From a checkpoint of a small transformer trained on Wikipedia: tied embeddings, a variant of Adam for these matrices.
MLP neurons of a small language model. Each row is named by its layer, matrix (up: input weights; down: output weights) and neuron, and shows model dimensions 96-191. Each number is 500 + 40 x the weight over its row's rms, rounded and kept within 0 to 999. Numbers have three digits each.
A block is one neuron, or neurons of one layer that tend to fire together. After each block is what it responds to, as a language model described it from the Wikipedia text at the highest values.

L11.up352:526497546436486527531550461526471514559510530512545552551500506513539495516520490444506457559468426631396493491503504443451486543545484431462459469479502513478428471554527421506480449477526433506444469504490479521492532503592460432481530476485544528451506561551489569526455407471546477498
L11.down352:498417553441472526493490507525538521512542503467547520486516508557518444522479476556517417475480482486444509455446453505494486493466555513602502526484469448496476491504480528599523535445480625505520477492471572515516552466514518515573502450496479503585517444453516516502586438523487498521
First or middle pieces of words that begin a song, book or game title (Moving, Something, Unpublished, Ninja), or that follow was/is (considered, untouched, intended).

L11.up1772:527486508488517479415534486490498514463532514461532506534538497489487457515565506560495483464511482398443495434427480491464439573497460525534495467546487560574447455484492447420459453518544512473493509524586536478506509525532531509515567534509531547541489487439408515472454457511515576562
L11.down1772:515462453512445499520498550527453525536560528535488557509336537526499488383628546495513550552491462508472465505468515583508431513569523505487481456497513502510520559458473503462499496533478560510558464523517514525475504443434532527539556513433515480497518558479474515548497469492516469450
Connective words that open the next item or complement mid-sentence, such as including, as (well as), final-list and, be after modals, and line breaks or dashes between list entries.

L7.up1298:501518602549572437520535549564580421453538527469439560456553455481576492524399477476482433469497519525515429468487541505515498501546495474455476484514510523467500483522457526525495467445621491484538470570493537493511561504570550518477481532480518451490500571523482502496522547501462536459
L7.down1298:511449475494499565460516502497425458520470468506440459516484525501469442520454544585513555472466483474465487561487556456464524470484474561520542545537438481539566483485536472369503500521406451523532529440555499481514498447460510455496527469448475515490559414490547493445497489498538470506
L7.up1331:517500497515574487419524478576442513495470474497485542504493561539545535524501450453520397493474487523506455478468468531465498413473484552503504579504582436537478532475582519473462460524542458525493525495499516553656507472537522481533449505443523531459418509540486544521438562421485524489
L7.down1331:468536453546530437500445528497519506471502476439509496445523382538499496472487509475567481506529496508503499450424466472473519466410481472517499537512479498459467524533444439470545481498435485506522596459478493407518441514457544567461499509541471413526474488507466517469533452512480526492
L7.up2366:526484522472440514496549520483464531432460515432521517579485422539568497503500493493547505552411472487444466508493506456542457453467476539560511452475435505501527526562561494513442463523493394493470547494440483472454473587613497503505449496479512505486486593543496561530531512506517443519
L7.down2366:474513426545529441459500574545537445529534495519534497473522535558465454486538489491422603507522508588535506470536518543487494481538562475466471529483528517567457496526467485466498485521493543534561463510544506519525467440412479511506526524458532485511508465462521446523506482436488538502
L7.up2488:534478525508503472543579487510580429510519556523503516503497535500536517451460465530520459531456518470494459520477519490526503540454458562496506384448466522509469563501510558490506506469496565512512502453387515477559488504570464510499449494495459575498565542512404524536562450548410454551
L7.down2488:471530451506543541436542522465342506542517494498512476518513463472526474574467511512495630486542460578432464505466471499457517569486506523462474503554487519548533499465529504487560467483496481446497417506468487483573502480464494449453506540522476542460466435528531492442491457472515480547
Fires on middle and final word pieces of personal surnames (Drinfeld's Gershon, Whittle, Freeman), and on degree adverbs or adverb endings before adjectives or verbs (very, already, reasonably, greatly).

L3.up244:515423482472519467506482414521508356502422530396482516511550482502500502502454520520550472482515539550534481511464489412492570469494459563500478465491524517544499455577458474470510492501503503520572521467450476512494477512475528484465515508417463542499496511453427583512492457419460544544
L3.down244:483547474516454413509463452493483547551530470526496483487516509563475490466473508443479559528504462499537494490495484535496502516480533519501462449534533452493477561522566474472490478531520486447478508464456595549564491487531469541558463537523516396498545511481539479496549476511537533561
L3.up648:524449490478476481495545511520487448507598481483466477501515550444558542509468518487538500504553568534489566564485388484486514525519559478497521528562484557553519531499514498516423477440482535498497425572477520579481510480455529503529489478535514496495401532573499532557482462523483547536
L3.down648:479545490498547480478468487469537543493413482515505516549520458586469415458456508510432474465518437471488510402502564516509513489443493510543473478474518430516504497514458552514573468544533489508476552480498413442509487533539538451486500479457499464492527457473485539466545498536556525470
L3.up1205:465519634530447547547520467488511512541559516556470543461500522449485522478480483499492519437561481526515517431438521491471469462506548502453494481544452526496491492470507524486479509407450522532467529564484460492524514569477538476506491574435519547497524493504541468449540486548495467542
L3.down1205:575523389474560409463483536504463480525464430481528479519473485539537469470482500556524431581433509484489509578505467496554523530493443533524499544503508458530519484527533510504506460561572476458539444454496496473473437438550501541482461432530510431492503516510460527536458536428528512488
L3.up1274:541504515513546490485502450564516497540514442561472487437510515429526534515471565480460550511500560490465464521455528436528517512508483502453546490526450538445530440481466544456496533469491487498507509507431546524541446545520496491471531493566518500408503545510467438465519549497501540432
L3.down1274:436527481496495522502471546466494498435484513459511509545538462517460465484512446486589489510518460493562543496524504575497444450519550518545494491510552517573519560528528485531460477526539488469480518466600482414445503437498491471540489495435497487541540467456556528515458472503515472532
Word-final suffix pieces completing a split word, mainly "ly" after "-ful" stems (careful-ly, purposeful-ly, tearful-ly), plus other endings like Sprat-ly, Arm-agh.

L11.up1703:528530462440536480401486516582535414533504413558486546453491507565561464493465457487517533496487467504476519480435488535508466556486505483522549468461526473519487480448526487501492456529502520521480469454516481463463533474492534518468431500548463549532519539490470496513435569554511462491
L11.down1703:545485533486474468524504513439485605486459508494459478496611476451393497482457548499463471531470526425472485543511485466504474486425490512438486473493525490495473491506537538426455537420521494531523498482575509487504522460522470510417490581554477490444513474454484492511572463501386516515
Tokens that complete or directly follow a person's name, especially in results tables and lists, such as Jr., final surname pieces (Samad-ova, Ribico-ff), or the next " (", "|" or verb.

L7.up1233:545519567522550459482458489573546514520482483520504475437490515536542473496484502540477522579488530517507438458497495544437558563476528503568425513493492484541524528494495556503452460485505487531466499526482561447490536471474578513497551431515542506542490519482458496618463450506484549496
L7.down1233:527492507444467524498474472487413511510488501492504513578474538522458405508521415531478433429451531533537510492472540466532467442474555518454607472521516513491480479578485493568514497539603526447516537466500411545514471494506472485557454503521448521417444488480498546515490518455526498483
L7.up1761:537522538495491443454534417520495411427516494484490474502494496505463464481475471506520459469458377479500487514505509483520501464534514486589508562499483496480504471420531495444417471516481552477524545504512503454483500603491512439535557527541552523459417468506497527510485521497475528476
L7.down1761:539531545498433479472553507528465452461481526496439539487481513520496464477500505461411493486519508527468560469469541523518551422421472535455523452533532518511511514519473547552434504539463448562516460505479438482496482576483478530527517461460540497440514525495512472470499515495588582526
L7.up1766:550453507539496438486514465527506515514535474563441576475532548525482459473473548526481578581517454534525457524451514475579551567440543600490521503457555490466470507501512512488485495546458527447471509495500564474550494485545632471494576498457472468551486491504473520503521538570545414455
L7.down1766:574540454519584525492516510478495473519534500461522486516456457509462610503529480457469552463534470495480540455458432513504472436568479457515479461555534455496569479481499433507436474494542528537463485592578413542464452549419498517490483486522558463547455514511526438571478490434500530498
L7.up2376:525487498546510530489539447482462514451483450525528494519506520542453480435533549571567502501486470477485597424504548440510561469512501589550458558406564475445536487445452535489504478462584556457483492484507500518470467466462535526423468417567526499494512511441467478514523470515518477487
L7.down2376:504536504500475483467414504527537491520429524471459522469478481506536527580513483488451553378445508506516525402455484530437481490485475415447486560514527444543440524508465402506491497481449528494487521467476457456485531527508490507527449546480496428483518508523500510481522490512581584511
The word Best opening award category names in award and nomination lists, e.g. Best Editing, Best Actress; weaker, scattered hits elsewhere.

L3.up229:500491465505561497514548480455531500465511474519587509482556500429545502454488468466509541450511544486498493487518549489473504487565510487562467453500473562547445513474474520425537532519434508473509485473483495519466499516542473493594499527477451502512472490523513557488392538444496543461
L3.down229:507465560505470453519555521551497491496501539524455487502499543532544504560500534461490450458429392493539506468486489423475559471438573507504414431475554511480491474489520563530439451471598526559541485519529537437529501537524552512452547475478553523417531541459404448486583447496517537539
L3.up315:561442583495435463487505506495511535493511541417548483501540477443581483514494572523496461532519525485578518503548506503447473422521521496601536497500556494584399479496545591514492487501530518531495592482528556454496522525468485534520490500516480537484528558476501529548541461433547472423
L3.down315:518585488488519477440498500618522393545454437607500507547547556508435568462427465450498512453475490502427519540530451495550590545496547499405465496525422524448546465448483491548488490506431459489540400495466454500469533543500524515471496508476452499545498453481437542517413480548458485564
L3.up1334:490486493495524473500559459474465474490504462449532512542550471511436492439442573477598476516458517539466517494429482518422449479561422472542509493490482507528511513491502461450452452498510503474499473586554490493505509572535502558459558457508525561518588556532488498513462500411469552491
L3.down1334:483475516480526499480467558494529516471508445476511512537523545552507501518543462534471479533470507490530542528519498442482611540426596491460509418484538472508475475461494498481505519542480529475513473452491500552498515467553496527494407511461485476536426535486446447484538428509472508521
L3.up1424:459510493526578494544566449517509439381530460396476466536530532482465539492511547529592544463475459556553475523517499413495515497562562517479517493533599493455518478496457485499444450529557492440489511545477469503517485499436522563475468486453518469529463494460414510509455513439505570523
L3.down1424:507526503550451448480442544522526505537492463552555551495516473508535529527491501461489447458468479469379478481524570497469468468452519523534427522473455548514500463534497455480530540449422565576476443517498485435447512492587483454475564488484504568522505539552582540486520380553526476496
Verbs or the final piece of a split verb, mostly right after infinitive "to", e.g. to show, to induce, to protest, to see; also "in" in opinions.

L7.up366:445500536474465464471472495518536541491496482553502553512480585539511524508475465430462433506503475561556499512568542491458505570462494521509544513517466545508553486569493508428507493486448502522527535452581520462446563500424499503485491531444503564505540508522423539481467524543515510473
L7.down366:487506448570525513568468440522450468537463448425521530494542466533549410479508472564571547516484537528503462443460472529530443486481491518550422493458527504529454555473475525492544489471538563492515492484422535506557503443495564486462492474481479475499435470523577482427516529494504470518
L7.up1316:510472456460482468506522577490511450551532519518500549469491552512459476535515457550538482541507470538436495544490494569429461591507417458418539433509462569505518479405514467431649500491542544509454444502450500546483575522511562514492470483500555485494493525523525539500445511461511493460
L7.down1316:523504549474496515519451472495470542486450466474491510512496521508503549439514541491430532480511565418563512504477560427548540476510541510566493534477540479507486557589575537566400537521528425378518470498517521475448442516481471464528507506451440506469466459466491505460561526543469515518
L7.up2072:519500440500494512542512497465498476572527479482502535521521478519542469477466517478565494428474547550452522556510499494457435516485476456515499483537451485581466515493484512535472514474454434475521522496491554473463505424453565496506479454522530459524548537578446553528470485481554551395
L7.down2072:483512521492471414473474502493437547485507523561510479461507530465520531461494534484546496560454437477475503479501562498589573466487514564511493534551495486463570470484464508518476524485514474483531476503472493524476470544521470508495509519480485524519492500505448470453484489502531426604
L7.up2363:538469471421471471525438550529514519498505543479497493529524484530547512524478501453603456507497480504494523559508451514484492546472492478487502421511483539500436457618534446440469510516524540538526562454496542535487486433501465461533563527534520547545521617549490551470448522483503505485
L7.down2363:473444487525480523541505570475541411483476454536531458545529517464488591512504518538472409452492459555486482444529520466482506529529577516500538531513531521482487532430407510549545445503503512479500499600432545497521481535522554584527444477414475461610490496519496486496547526538554522472
Word-continuation pieces and short words right after a word's start, strongest in quoted song titles: I'm, Been, V-enn-ila; also Seif-ert, Sa-und-ers, one of.